config.toml
n_layer = 14
head_dim = 32
activation = "tanh_gelu"
positions = "learned"
attn_scale = 0.177
tie_embeddings = false
init = "normal"
init_mimetic = 0.5
weight_decay = 0.11
warmup_steps = 352
seq_len = 512
steps = 12238
MLP neurons of a small language model. Each row is named by its layer, matrix (down: output weights) and neuron, and shows model dimensions 256-383. Each number is 128 + 32 x the weight over its row's rms, rounded and kept within 0 to 255. Numbers have three digits each.
A block is one neuron, or neurons of one layer that tend to fire together. After each block is what it responds to, as a language model described it from the Wikipedia text at the highest values.

L4.down27:033124116122097115112147120170058122090128090149106062132108140142094118090145186077139162164109125143110171126127146128119150148164090092125118165115059135095078179133131169095136131130177122158153021157102160081127082093148139182112115118194192037140117149171134151152145183162093051112161163123105092166138148064100106145132144135075079137180121106083120160160116190116102097116133
L4.down727:130060085108086129118143142173158115138133111095099100095115108166149125126122134106142142050139119149126095149050114111147104114160125131136093102133069126091119086057109178219153119136086240085128136135114109103136129166105116103091129146105119141146116126126086120134146159181182186124152149154081129168124184113144192094121170110130154137126156126145131145145121176104169117111142
L4.down1021:090034154132088120121130121123129093106160100180127094126076129129134158150170187096194173193110124141062139094141176112124109118181128093147131171141080123125035181142116136119117128123120170130151121166117104096150094114150127132135106119210153083103111135140145118099163159137133130125175185155128090126119115161131120095162124113084080117144122119119146153128167144114123132139156
L4.down1091:094093084114137124184087142183159168147113091135139084127141075098124151100138124118131104175081121108047145090150118099106158168105134138150083134100152222119075145155167105082180104114165134093107069168182133106148084099211117130179137125162147092117073167153121134046117151160144127104153174086126122089138114069145122161163137102132119124099133108116135104136104148115110092106133
Month names in dates. Month names inside dates, mostly after a day number or "on/in", e.g. 25 November 1120, in April 1935; also decade digits like 189- and 198-.

L4.down392:143107101051101105132126142197107151064137169128146053139139088134105084098160106123143118072141124142134201175162186162145147127170141105139126126162162120121187208116124138129124154100123140118183146131121124122124142118105168112172153129167146083167083120113200160152142131125129171120092109070135201138123104122146097155162155144164073080165084191146064171117121082124097160104056
L4.down763:193141062101115101132078112110097136145124109113147165154138140113080124096086155072083113121125112121086212092162110108155148137074091152162137197130118175124202098118169141152146163173138063152154127234068139123200088129146114115105154128127113104110119195127117112078093133148100132059116143121148147161120150085061083160152109132167136115115088113150164150158078130092129139139113
L4.down919:146124153172090125146136143099102126128169184138139106103163116150061169116142114138140119092137135078063170171092188131159140100149163148157186193115124102135145204063149111116098170135132093127141110079083160129105136110122140158119095120121128119130142175101123136181187105112090183074129156131131114101146029101123098139151164150110097108163118118098113117108098144131074131153083
L4.down1048:144201160156109107113123110101131112075064166158071158123075131100140081129178097124172111123174145080070108147094121123115188130142187105116117140192135088099134126195096131125152061126114123075104123138087109114183111116093093136175115116129151132151119117120133115166110109045110169109105075165122189092112135077049116116135090141147081144105150098100172176132089189112078125134142
Word-start fragments. Opening pieces of words split into several tokens, such as civil(ians), Med(ia), s(enator), inj(ured), mostly in formal Wikipedia prose; also plain function words like more, with and every.

L10.down124:131145161153111108123119123108109101069096160095109167193161111116178082117165141156112123120176153167076155137165139097161091115037140102110156160200142148127110128141109133113134139106092105105128159127128119144097111080083140142142168115101123097132105118101182151106148098093120143157144110113068122128110161181055147118105096140146099116089168140139196115168147161154104173133126
L10.down808:075122195201077131146128134148131087125102122114121157189155095164145146182098108088124089097177138174170104113148115112165118149166118127155206105154069101091141114131163129073125127071126154188127145178116123112105080116117169113154142109075140106152107075132140151133200079160074143160089124098100112115188174119102127166142109126111115141145135129136062114060162121165115167152117
Date-opening tokens. Start of a specific date after on, until, born or since: month names (February, March, August) or the space before a day number, as in "on 18 September 2023".

L10.down157:101128127078109138091147085150125126128130150178196113055111113060166155107130155139132119118158055159085118126178085116115119164117136161098112118115123139083128136107126129147125132124119130146137128150121148082136166162078106143128147095129121145200161173096139160122083136122099136106146109148121135135114107152140146109156120178090133138106085123151125144130148136191137108116141
L10.down779:107097153098121139068129088171108137116102148193172116051111102079159130108115138137162097112146039169095082122158113078146130197134167163139112114105104108053144152093134143154149094135127152126171156129150130072112130175122094157098156084093150137212165131117160165120051146086106122137129131107132149126045133124128116110146110145120089108049075106117135152122104136222146119138120
Word-initial fragments. The first sub-word piece of a word split into several tokens, often surnames or first names, e.g. Mc(Laren), ret(aliation), leg(islature), Jer(ry).

L4.down230:118049151143105106144124153153108098144171101069153178149107140158130096147163132108179081134120185137163125117116153115168129140048156118110105125164151123137171145111150088114187134148161140112054121164097171161122159134147096113144158177131153164133088092139100059107148154123086158125147131094123161092120127134083163114123104120087032164144137073079128111123092186090097125112134
L4.down425:087098214128098132135105131120143100091085136134145127134097081116147147146151122105166047163133138113148114202162069109149135150149141134109143153167148107124128062124116064058143093164152143136151095170142107191185119136143088124204106113134156067132093079118132115123069108073088150197076093090160125152102200160109118085108159142095120122134179103156157151123093147115099130086181
L4.down615:119089165109110149193149112128095046087103129164077144129142179119103119161138166139151084124159127130078226147165107102141169115135137133095091104126169116112150147160111102120166157168168142204131122131171103148087124108148108125098067117085144102102151109104142115075182139115154129162123123101132162132155100205096108181165150109106117106139154106100082080089045126120099181117161
L4.down1098:080124175107126114149083103071120104096118077091180134161146158165144048140098143070150122092145173139153135148110140144129188141149128186112095128104088140201132145110140115136136171139136116111130169144066078159140101134095093121092141141107195139102123165092160101103116101139143101065099132083132145071122143102032112109087136125119158107126115120116201189125149131100115157137128
Biography section tokens. Fires on standard Wikipedia-biography cues: career verbs after a subject (played, died, directed), section-heading words (Discography, Certifications, Career statistics), and table headers like Pld.

L10.down307:131132132182181132100151096126109148131140111126127101097090135097129115183104153176161088154110144140189142135127146209084199176131151106121098153152131179144108163186132106128120088148156122137098096147095109132180149138183115155144136090114128131182150140148097107096089164139067096100140163192135171111137107096167125212127073120196148152109149107148112164128147142126094111126120
L10.down1533:181121161107102135154150086168133156089082130116114147085141109117090109144187169181168113095105105143155172146154087190129186107100107117119114065114112117124103190174081154131171066177077104141117090128075091165109072104129115203186171193140144115129154161128121131105135178101088125103119168151144130128131119118121135159047111098148139112158145139116142123182199100111114132138076
Verb stems after subjects. Opening pieces of a finite verb right after its subject (noun, name, pronoun, who), before endings like -ed/-s: prov(ides), sugg(ested), foc(used).

L2.down16:146092177160097126168141161108118108169197131189153118113138155194138125101139158131174119141152153137153137082138067119130110124069078130136109153126132192120173048133106140141165183167095142175124107150154129150086139097077084100143126115116105137066072156062157098121141134128157128163095170153130135144109112232192182173147112107164145148140096214133120118113125149135157118142145
L2.down417:147116099182082129118130111119080200110097126136117165162112081134056104089102007121117171179111193122149107149150139128110098097105116121084129158155112126151097172109151123138146102120107053148146167143085117084052205112079181162113155132157129062108143116186108119152121098133116100165142146154133123185147136145107102181130136136108101104158129105207133157157160077109144075158100
L2.down582:131103134129095127180114161160091104155121127162118123096153173134121157150131148121079148112052125176092172131148139175109166128094144121154167214117111149108138086138133164087140152142103114077123126087141105118148102120155120130110093169113195123153104158158168111095118140096145128095179148084082102186167128097149065188134204133115093121111119113112171108135120166145167158141163
L2.down587:120156129152116140160096188143111122141160173108099072138128104103122088083078123175125148104106144130124171134088128151090062131036153078169151148129196140094157113132125140113096105142134126103087125129109108128035155129165095107135155143131132110101119078193132172091094110144103082099120120143093133132154101122140142128075181196099176113073134160148084103120142192111153148136101
L2.down666:176063138141144098122135100102125153146158114153139075142103088100115097146135154141109141076128117120082171081109219185105123158134117100110136114109098155115121130148142156138177151147116101138163132104143140144126189097121121105112086197085196139172155093090135163105140136137149081133115206065137114156160110116126119142154091175191134131104092120137090144139113117206218114142091
L2.down1059:181135117124146094134150113159053135184144143139102129115142096125150112121115121169101103083092141164169115137118139151116137124177165102152103152155179105093138124054139173110078127158114108118179116079074181156082121193095082146141085109193087113133123179122143109154126138140114148223173171113161163174135141117157193168197153189155115083144146127090105164168177120162087164117121
L2.down1200:116119085146104123136090131085116148116088125139199151136107117128056146164124153107103214143117120174112150126166075132074089138133111101127184184149092134100106096110111132104130106155100114191192037189146114103112118124153103151124135149169094125118107118128123128140129126167049088128164124145139142179211099110110123170145116120145085083158088095102137149135125125114124109114110
L2.down1376:176151208132099089097088111162160141174155156077137184124138144070199160148136134143111076088077127125109157116164102159105152101117119151096099129154181132085169176111115109099122145113127085150118161110161074118069154129096132120121107157190111157132115167122189134140119156087112115107126085129119166143149123166149157090153152179076121169185082093110145069122124132116109166103091
Birth and family nouns. Mainly the noun "birth" (give birth, date of birth, birth record), plus family and home words like her, son, father, married, household.

L2.down169:104096085121095146079068173155114149105158117129152157067097156110137127115074172140169072124099094086154214137106133106077148130137119135113123173139151155089142188137161161157113104057112136120091116132106105084086162087099133147122104114186112142086077095109116168193141115089173163137139150195156132121177119163194102146098157132083109163105137077140103160142132171120106172099105
L2.down580:116166103155095125126127114092151182159150165165158125149115089132092128106133121115046162162132152099114103129148109093115141090144145052094121130053148100162121122107098133110111140107098104124163108175114072156100127089096144114153160165117085136154103120105117110148131089140114109150136147127167091164187069207119137153185132138128147075090104142172107112098140099115219089154130
L2.down616:184104101102156067133100119113137130107075169129097138082180120170113163093165124132159105121094116076148119141227125125139148145153142141077089132151095134096164163132170087110119129085129092147143099126146156130154122140113164183140105130134102147233139169086099162154167150083160071085189191119164095142120155132157206094217124117119092083157119123114091109137130124192134112125142
L2.down883:097206105110092146094114123135114130180134101104092147194142103187072161077126110147110129180090208116122167144101126145104133058123129077149141133143114132255109068118130123163141145081132166141113132128113097141138133086127140157150152153085141132083126151124121080153145085112100172160116133191116121132169068126105134167126150113106158177158117189097163109139133180076149151148106
L2.down1134:188119185089158138106096123175163130113111121138100061117139083128116131131119124128060139072160100142105175144154118103127115100111180101135121135133111131143145119107190172070108150094166141132181120076128108127129154111136119183137143157119154123130141048124127175146198081109176133186187167162183131147106046124117110124144127165144133140141100056069146068114098120102139121081096
L2.down1164:174116139165086081099088140147187124132108098148103148152110129176135164153093108113170167136165138130119093132156174063159087140097114116157183188117104145109100168102122071145129111132118147160123092124171115089124135083123160123054140121138108095103096101121115120123121144133094144122117099182100149125123104156097023084198170077172124150199115135114157134165126068171139133114045
L2.down1330:080148147101097109102154158077127140150121133139184161161097084067120128128100140094120113145139180151156080181108018139140122096153120115153121110160141141129167193110095108113124139120153161156169168098136075117158111074123166137109142128089145154121151149127123152145142144132108142163124130091149086177098116146072109148131180095109175124166140137078098114086139140150096156104102
L2.down1447:127150097146118065123114132213108127107114125150134076187164084100113146114127142161094117110133101182151105142131135076099161124111177094138189135162158153123116156108143118196130144168106129132131158205118153101117136091104144126134072195079181135153098114126186081212146145068117216142105132187147093173142059135149104109115158206136144160122134118086153184169156152128143193101162
Word stems before suffixes. Word-initial pieces or short stems that take a predictable ending, like old(er), hous(es/ing), earn(ed), neigh(borhood); also nouns after the/his such as contract, show, fund, career.

L10.down433:107094142177112143127069128128131088123115158163108097124103092219079082057163117132108115139084173112164120114066133137143109100159151108149078162146170173161097147093121124078151097097116154102140103188121166162177139142103144143081125095148191104136136046156115086145112073132089125142120168126157227149138067082176179149146124150137191133104217121174119146100161126143048075102100
L10.down1297:098118150098142126094138113108111105101165123143072115151135132127118137120114146180129173125134142094189100124093142116131120141125094121112123135138097187151133078122159095105134140093138184134120107156135074136104169151099100126138125126128202098120106088145103083118177124166116124138152102175125150128154124099163162136127139104189122186104164100117132088119134148163037100018102
Units after numbers. Unit words and suffixes right after a number, such as m, cm, years, ordinal th/rd; also by after directed or produced.

L2.down313:141114171138137112145166151098109099169115189090127169124154144126154119154185127138129087115119153094119054169180146168116167137136136129139122090133174171126113062139120093103068093152150129198153120131143149068137157179149137156131122102048124096130130146139137143129102135120113148159174126130164123145152135132146143128097106204132150145144148094143201106127162131113062147173114
L2.down351:140082215130148193160131077168112132112118149067158113141093145100150145182114144184174133142149131123092138130130130128165123130106089055075126123188088136094123160137132110127158144189089109134140105111174122112111114092113044184128113153107137119089103128108108114143146159199155131143066150181136111152146075162114106153143093080086143121145100130150149147127156186109146118187104
L2.down486:145136117124107147153148100175125112175126144184151170153091131173076111141137147185159191127113142165126112159141137092089152089110175107122123244140121130155099148096107134136125147108135214124129092113118094067085088149133117160123138129149082123177142195101177101139090130085115100172132105169128140114166065156123143161130082140134125125110159151069087078152153091143146103114086
L2.down536:105153140116164112086196134115151121143102092139105144108132166118095127152074158138133199204066140116050066153126128162134127098132105139140178108105097149131090144158118147065108157113095151185120039167118138161130113122143118107079151108131150107131204211128151136148159125121094096113136112125136099116164129152163147115058159108139126132136109154084145148142165147080109076132109
L2.down625:114152137090112144107161179076106146128109168112114164120098126087161104087124142110097163150072168133095085136198166175159150141044155126094086106131202141109142085128109100179070109134119163120065129139166115161115129126153172129147121091034085133162090106162146148044124114178148104191121106082092095080173125102158108171092050140109152170103131073103133095170141143143125161126132
L2.down931:091102142126123148130144155122103108124100151146111089134122118166096162097125181093121172156071154171078087146122124064143130080134082125139090183077111112154079127137140138103140156103186142168117152114137121113086088149174144195110124161157152126136174163113158103169133122107106110102163157130117113139157117134189185116081168195125138062171114108110126165154150130139090058117120
L2.down1406:117152138117131132123127077129156150123101144053143096143078090105134139125107121125169146162102148127144128170103116157093141092185104086136101098140092111179026182109148033022101152124133138137045083144164089161141087106185131119127108117154179089105094130181095093144152087186121085135092135080151111139136104093081118089095154172090077129133069089149127147149111154092117105115164
L2.down1441:142144070173157136193169154119124120086135116107109148122170141092131081163072080123100083125111158094110126106122127141049107142101169087145169117128104134112168139137125126090168102201040158096131134167138137093159178179127150114110132113098126116129175100173070147121153131111079057166126090096141155124112045160101064133128126153128157114131155154090069096086119100114124108134049
Quantifier "some" and word pieces. Mostly the quantifier "some" before a noun or "of" (some speculation, some 40 km, Some claimed), plus mid-word pieces like ar-ms, t-rib-es, Rail-road.

L10.down552:131133128118163128072160122157116141127086160167163114065117148093143142151124158116139100090159062171122109125175111115155102171081156171118103159128113149119150145155127157149123096126117146152138141143116135077138119189112095154125135046146140193149150178135197152129075140090104137120146118102129148121052155165144131091115095120111128117050102126106119124122138147187126117155126
L10.down1518:129092139100145123099142097162111106155107160157173149043111139088191128138149152107164087118163034158120108129161149134175095177118172169122107152163129101091142174133138142158126132120135136130153168119117090085114122190118086173084152075132112140174150139115140128137104168082089103138166115094135134097060153150125119090119082140091132161034102120134127138132169149202116113093144
Word-start fragments in names. Opening pieces of multi-token words, mostly inside proper names and titles, such as San Franc(isco), Santa Bar(bara), Philipp(ines), often right after a comma or "the".

L4.down382:187127143113148176136079152109195174159087184139090071134149169136139089111084171196112137130130158179140118103121146137178164131088103161159114081118147132122121082104137135131197099183098111137147118119116131113124147107169128124106118135083153110143135109144104104105160097064144100172084153091107130167142143141183150143145123146153119159142114056116174123197159083150109163113053
L4.down674:136166070086116160173115153099123133145116140130143131146149079154140188117147139113124216128128143194129164112125203123113075145145106120136141127148163092151103167059113166142129138159135095125138060095165141152146117137130134135112087137155111117132146136154054085131136124094097100122147125064135127150150130138206131121131141144114177123153104147169179175126184104139118129152137
L4.down801:128094131115104140120123127134129100095106137124145158119035111067127151094086138103119131177090161125165126109101173099147109130087106136107170127135115142130152138118153143097118200097155151157156164128096141102133096131139118175127142169162060108118125135126110152082079164159119086173124177120195128168056152108150146182156116149060097103114158131126170114114123098130153101123139
L4.down1497:149085088171104109120142177222146126103141088138158123152086063117133127156139163144111192130175148120154111106109172138162110106091116107108116119101104159125143075112153131148099149116121171115109130166114177102143169102108159169129115122167135155130090120116156168130182166155182137105141173149127113129154162112177197147145114132115099178086096099150109106079056131139120109156105
Predictable phrase continuations. Word pieces or name words in tables and sports/biography text whose continuation is fixed, e.g. reb(ounds), Portug(uesa), Fighting Irish, Major(ity).

L4.down334:146082173118129137135129122123138145095080141165105158129196077147155120184198119134199131112142096187173090154123106158157192173192191107165090121129160179135094134138127125109062095100180153101135136093158159181147097111148163110122147086136147116120162147168115133113092111160121124082104108113108137121144049077095184108188106114198138101232122149119143122097143133125128148159105
L4.down1137:136095117129150169092131181112107152109112128198136173091157081110114156125148105061145130071175137154150133141102114138062074141117119100181177140127171151149144159127076111053121101111131130097113122124096153059115116110143128125127126097102105122135140094148143180096159137175110095109113136120115108118136118132111144074199108138203144115107127163142097064073127093148138119121091
L4.down1343:117131174111113169143117153068088205064143095205127131056185133082140094110137110165091101147187124211099100113113109095128102164142140130193142155121109093110099125141109130138074105126160128155129120070145163160140125179105131027125142094109118139147136174076119191101104102114100118150130112147099145155134067152144124104092138175178171126143082151117177195099155143112142107140135
L4.down1440:129121114135180113097079188076120173118128156177138153080122106166118116138170134155137101071171157101095076129142189148161098150098128137177154150119201171115160120143097110111128168133053128145123136102128121169069145207125131132095120131120144150120089147117205150154086110144111073142127113156086179130128179103125171080077087144096163138125140127157170084148062141135107132148096
Word-final noun pieces. Final pieces that complete a noun split across tokens, often plurals, such as copyr-ights, cred-its, aud-iences, fount-ains, pl-aces.

L2.down76:147113121127170110116124112132164121163106148095135172108108186134149159197127069136145157059088120061139124131072164163178116139069049123148179133148072111153168130084097134143119134128137141143132152096180138171134198097151158158111154078121132116112178176127111127121114102125132155072131138121144090135119135127132044169160180106100150124184150120148140204209149116137082157156089
L2.down389:160137101182088118148118113107158173111085168189149158160103129051128111100150077118126166109156129136119095132139107123106118124103108043127167124211075171131133152097085103132118067155079105156092112140156064123152142112144144140119146136147112083108121118179092126175107078162115066111099152131139143159142107141130092161132107121118127113119123135149121157125101087126172138177124
L2.down462:120142140121182110105148130088110113124122135180105151144114209125116134078179112191153194110133149116151057139122115106084109131150083119170135142157138159092111105159137145133133137139089154146171132123169175150150142104159217141123204081144097109179131169150164120137083130136118064136127120168147133122129065122116070178135138150172102174126133137123076118105131073094134127170089
L2.down918:099128149161147144164098129121157073148124124129109114121102172084151080167133109134085190094079105100116133175153154153130092137116102198138135159125086149149112107112099173113114111181113139103101117130136149111167080126127094106137125163180112110169113123227101106128085162186168146136173128166170127132176048143151084149130074169115148140105121167133154105107075103106102170161122
L2.down1030:155119151174126123096115106174104131104089122101125140140108078077107104150152165150127155114164129134061163133103124159115048153153132106138119132183134119149175114065128122070110130096134146073156111081149169110135204100094130172101151130135124119103097127174088132148141130129132178141125083147039104097161110126124088153160094115119156075189118111128133151153116072098092130145041
L2.down1248:157128062161124122092139115105112137095121133110119161123116140157069160056042141151157162139167123074121136155161136118104133180145174142128165136094134139123166096096126098121139148098156163135103125100130162143135149146140106134177121092121041134074163144147174156088137098128121110173135115128141125135158104161175085185160074158133128134123116152132157087095118133104152093242106
L2.down1301:117137151142183175148148110123093119139081135123089179105182076119096138091153171117152099123176154089156069136096107106127113138117119127109112121117105094124124131135155083036081146157138086144146141139128134132182140116146154078196114162169095122124106083156081118100158083128100090151161139128112093136119117155084142069185098124130106099115105091063150135154153166109149110168065
L2.down1307:169081112161120128151133138145097094114140124183186201122110180128070112122138158136116162117124139178109081095172109144065129066141100079130130129105114138132094117061173095119116101141138132169198067178119092111096185066126113126105140091174129099105123132140207139059098119127157143062145137169080131116109058159097212095187138140132078068187123141107114152135107071169126115145048
Name and word beginnings. The opening token of a proper name or word that may continue, mostly first names in cast, credit and roster lists (Alex, Jer, Jon), sometimes other words (San, Hot).

L2.down21:078068147148098104139133135149128106147045126159137152129090087120138133103071126062166127103133130123114174096093097103110145153079154088154089110101116071184078094076143132090155131101123098099132093145162147095130173123115120188097149151113146154110164082073136211132091136220115106130135158115165157142115150121139140120123093131098107152149108160143146140162108089176165086152149
L2.down211:124055090114117064067124121169129087127149114198168082125066147070149121144085152098128110103156121161081149126121141137060108179107122101097139089052093101080073125104123158117171146119105094138148107138122140079117147138086094212088065131109121102130144103138135155065097171185082120159108185129136126118066116156158141140147107163119118147081079156136095168100120088185151082118164
L2.down260:126131137139116082108113126145093099078098153183180106083116106063174162062105131119161148128181062116109130079076155085130104133109124153148119111120100117100117142144156144120175122076138098134135132130114136080105142117085101128117081109081109113149126117103115190115115145130112077127136123130176156166107112158155127122139131194142130145031110153157145096139108056179108135173167
L2.down478:138062169135104108125132150147167086134089120135146139128091085146091148175069105079117104075159094108089102079056069095151112134145112140107100123123128076133100080099138139140121128158111126098109131097160131087128147100123105105116170080112105180165205127131150200157106102140180161153101117124118134151071153155121115104071129093119119137126121189166161142136144112170089138183100
L2.down1136:123060121166084109155099142145116088110128075149116143122024117091121108152106154087142153089174128143089164094151107143110048166130128081115157118101112103100090082063133173139145067101071111115150145127143189077147135135090111163106103163134120123105127113142127174101107129199122123131118152113170119145153097196159163162162128175135110165139097185162124114076159066140225157118110
L2.down1210:092076099124078058079136138171181074137113106221177096116089113092170122128081153081168130100157076148081114082119134101190117167102117117083128083100138085123104115093183113106146155151118132126159112105119173108107161151115120157078087131053112116117123111123147208095107148175148137128112163110131155124081137151167132098141073152156126134081104134102070135115175062226163101156086
L2.down1297:219088093107134072161179139098075081131081145168118157097127135117163089076067117106151139069132125142096122103176143119144153118159146144142061068086092183190125122124168119097131134131067136100082077093126148122099165131144109093108118140101088122148116066151123114114174099112132143138105164090146146171150130148143122115105116102130161116103144133157117154101125090188154156143139
L2.down1332:116043100104123100065152121135155088107111118196178111099080096114140136134081153070137127114177102145141134093147183135157127161136158120061135088136097163079055126056124111103165140096131086138114172170109142062151150124095100175121082136077142127163112110163133204113120162178131115148104130105178122151131141173170121091137098159090142138080083183144122150111159146172121070145148
Word-final suffix pieces. Final word-piece tokens that complete a multi-token word, such as ies in Lies, ology in psychology, ence in sequence, often just before punctuation or table separators.

L4.down57:136084068139114147127089063207169161066079181133126147117147080090153169115098124183153161144100134117051161125106185083172153132102103094119104122131073119131135161175130155120123113112105144147151114158040178102140054147122110157133212127151088172133135082126133129144149182088144102157148165110119081112136143051147101117096141126033146168074152140127135149074164120135090151164168
L4.down251:115093119102142164143113194125188138126149125126088106132092093139143050136120087114139183135097141109157121159162181120210148107141137076111122126128146074153165158183145145116116128132100167103211121152191142144140103172146151090140153123114117161109091126130178172106115163119110096143130088150132136083134121085105049121106115171075132168111115090149148164107177137126077090132152
L4.down389:170145110145125143144159116115146070115205108155104146124142111163152109091124135110154169095172125112169167125122197124110136118111145148134129184128171174119207158140125081161151145173150114094124130171086161133138059123139094130104153137065129119141101150134120140127171155106161063154085123080103138170111126180194062110174162137173127160138152163165086027109115155123136138112098
L4.down1161:160088117129112129163165073124119155155157081149131137148097081156107098129083160142147134155170137123113152094175107115114124115098136105121140147153135134117119199137065123132149086152123130039113146181129118088103021105090094150142152149142086185151128147107124111194138137077156109169068094109124141162104161180156125144122161124101152145131113207117066120136124109117153154140191
Family and life-event words. Nouns and verbs about domestic or personal life in biographies and census text, such as household, died, married, life, plus assorted word fragments like quad, ile.

L2.down315:163094095135108195099077121115116090113145124131123095082139119116134162192154116091115084137090130116099095178169088125159209096098217107136119164146094148158171132078091160137111121104115138129195169130091145129077140146136096132108136116102052097153106140161069144176126078077101187080186135156134137098148130115128110157174054153127206123185086135121121080148112135138098108084094
L2.down376:121121115137106051074170117171168064130121121123132106137073114176127140154109151133116126151122189120133101156125146147155149130069073129140155117106149134144084141110152170122103157075112179075121084138106122095125146120040117170085115084134081034080105111169141155127143127185128137181168157115088133069169141189124059162101122111089198188119100151108167134150108139108134140071142
L2.down575:108158174148134135101135136112128086120160078149115126116135180126115195103090179087156117123093136131106159122122146128177132071111187175173196124101055152152096122096124109125118125111129108166097119132140127114118164118104162130127118105138092047060124137103026157154113097148098078172179099118087153103137059200195160143079132109117141117149130139096108161159133103131134096118103
L2.down745:138078158079198089119095095147133141122149139097099085117060149130167099130177107117104151116140143125082144137139146097117167140082199110151155160103148135118093159126096109191122156104142177115126136153149117157092135133141118144170161154130096144121142106191066090073127170093173128119107118157198175139090142150111133147056127089112110148148151088114108158129076122116154190123141
L2.down1005:105135158111108135138116213194158111149156094086128129151120140212150126136121152152116142115142131206089143105093131111148071105109108133126091112133092063100054149136113088127111125189131143137103153154089198147126122122132137112120115118138103117161121098133137104123133195135116153187083148078119124096127175194079139165160129148154102157124144166147206105125096083113155158118144
L2.down1184:082096158049127159169112155076147110140143110157193107129140139105128151132082168140121210087112109075107085134110083160207063127086186175124149087096133152097088161132117110069127144127076082186119087144146120095121139127114175119098089173153108134072139155135087137157132144192096120141109115130117116131129139117139124191059165073092074164107107117175126112134163168075097141109143
L2.down1310:121133102139121117178101110102085120168133086093119129125083152136101144113208152175179109124116118123110128101113073073133137125105157091129159132121165133129138091063108121129095101113111140162070121152173115133078112117068136127172074113158131089073103138192158058133169103121088173154169185226117078078155203153150147128130168141134127121147151119127161148137117114171134047065079
L2.down1414:131149107064111113185128139123179136080125123137102082125156136170117144100089142180100182144176105139090080093136117175148108130104112113113083133135163087110157187148158131103106176103059110121146136141138142137119187115158155142133104177107136144145109084164094167101147201150095092115114135111057107103094105143089089138135096156100065177117065144130157190174146112167106139187148
Month names in dates. Month names inside full dates, often in tables or after "on"/"in", such as April 29, 2021 or May 2011; also first words of names and word pieces like Arth, ord.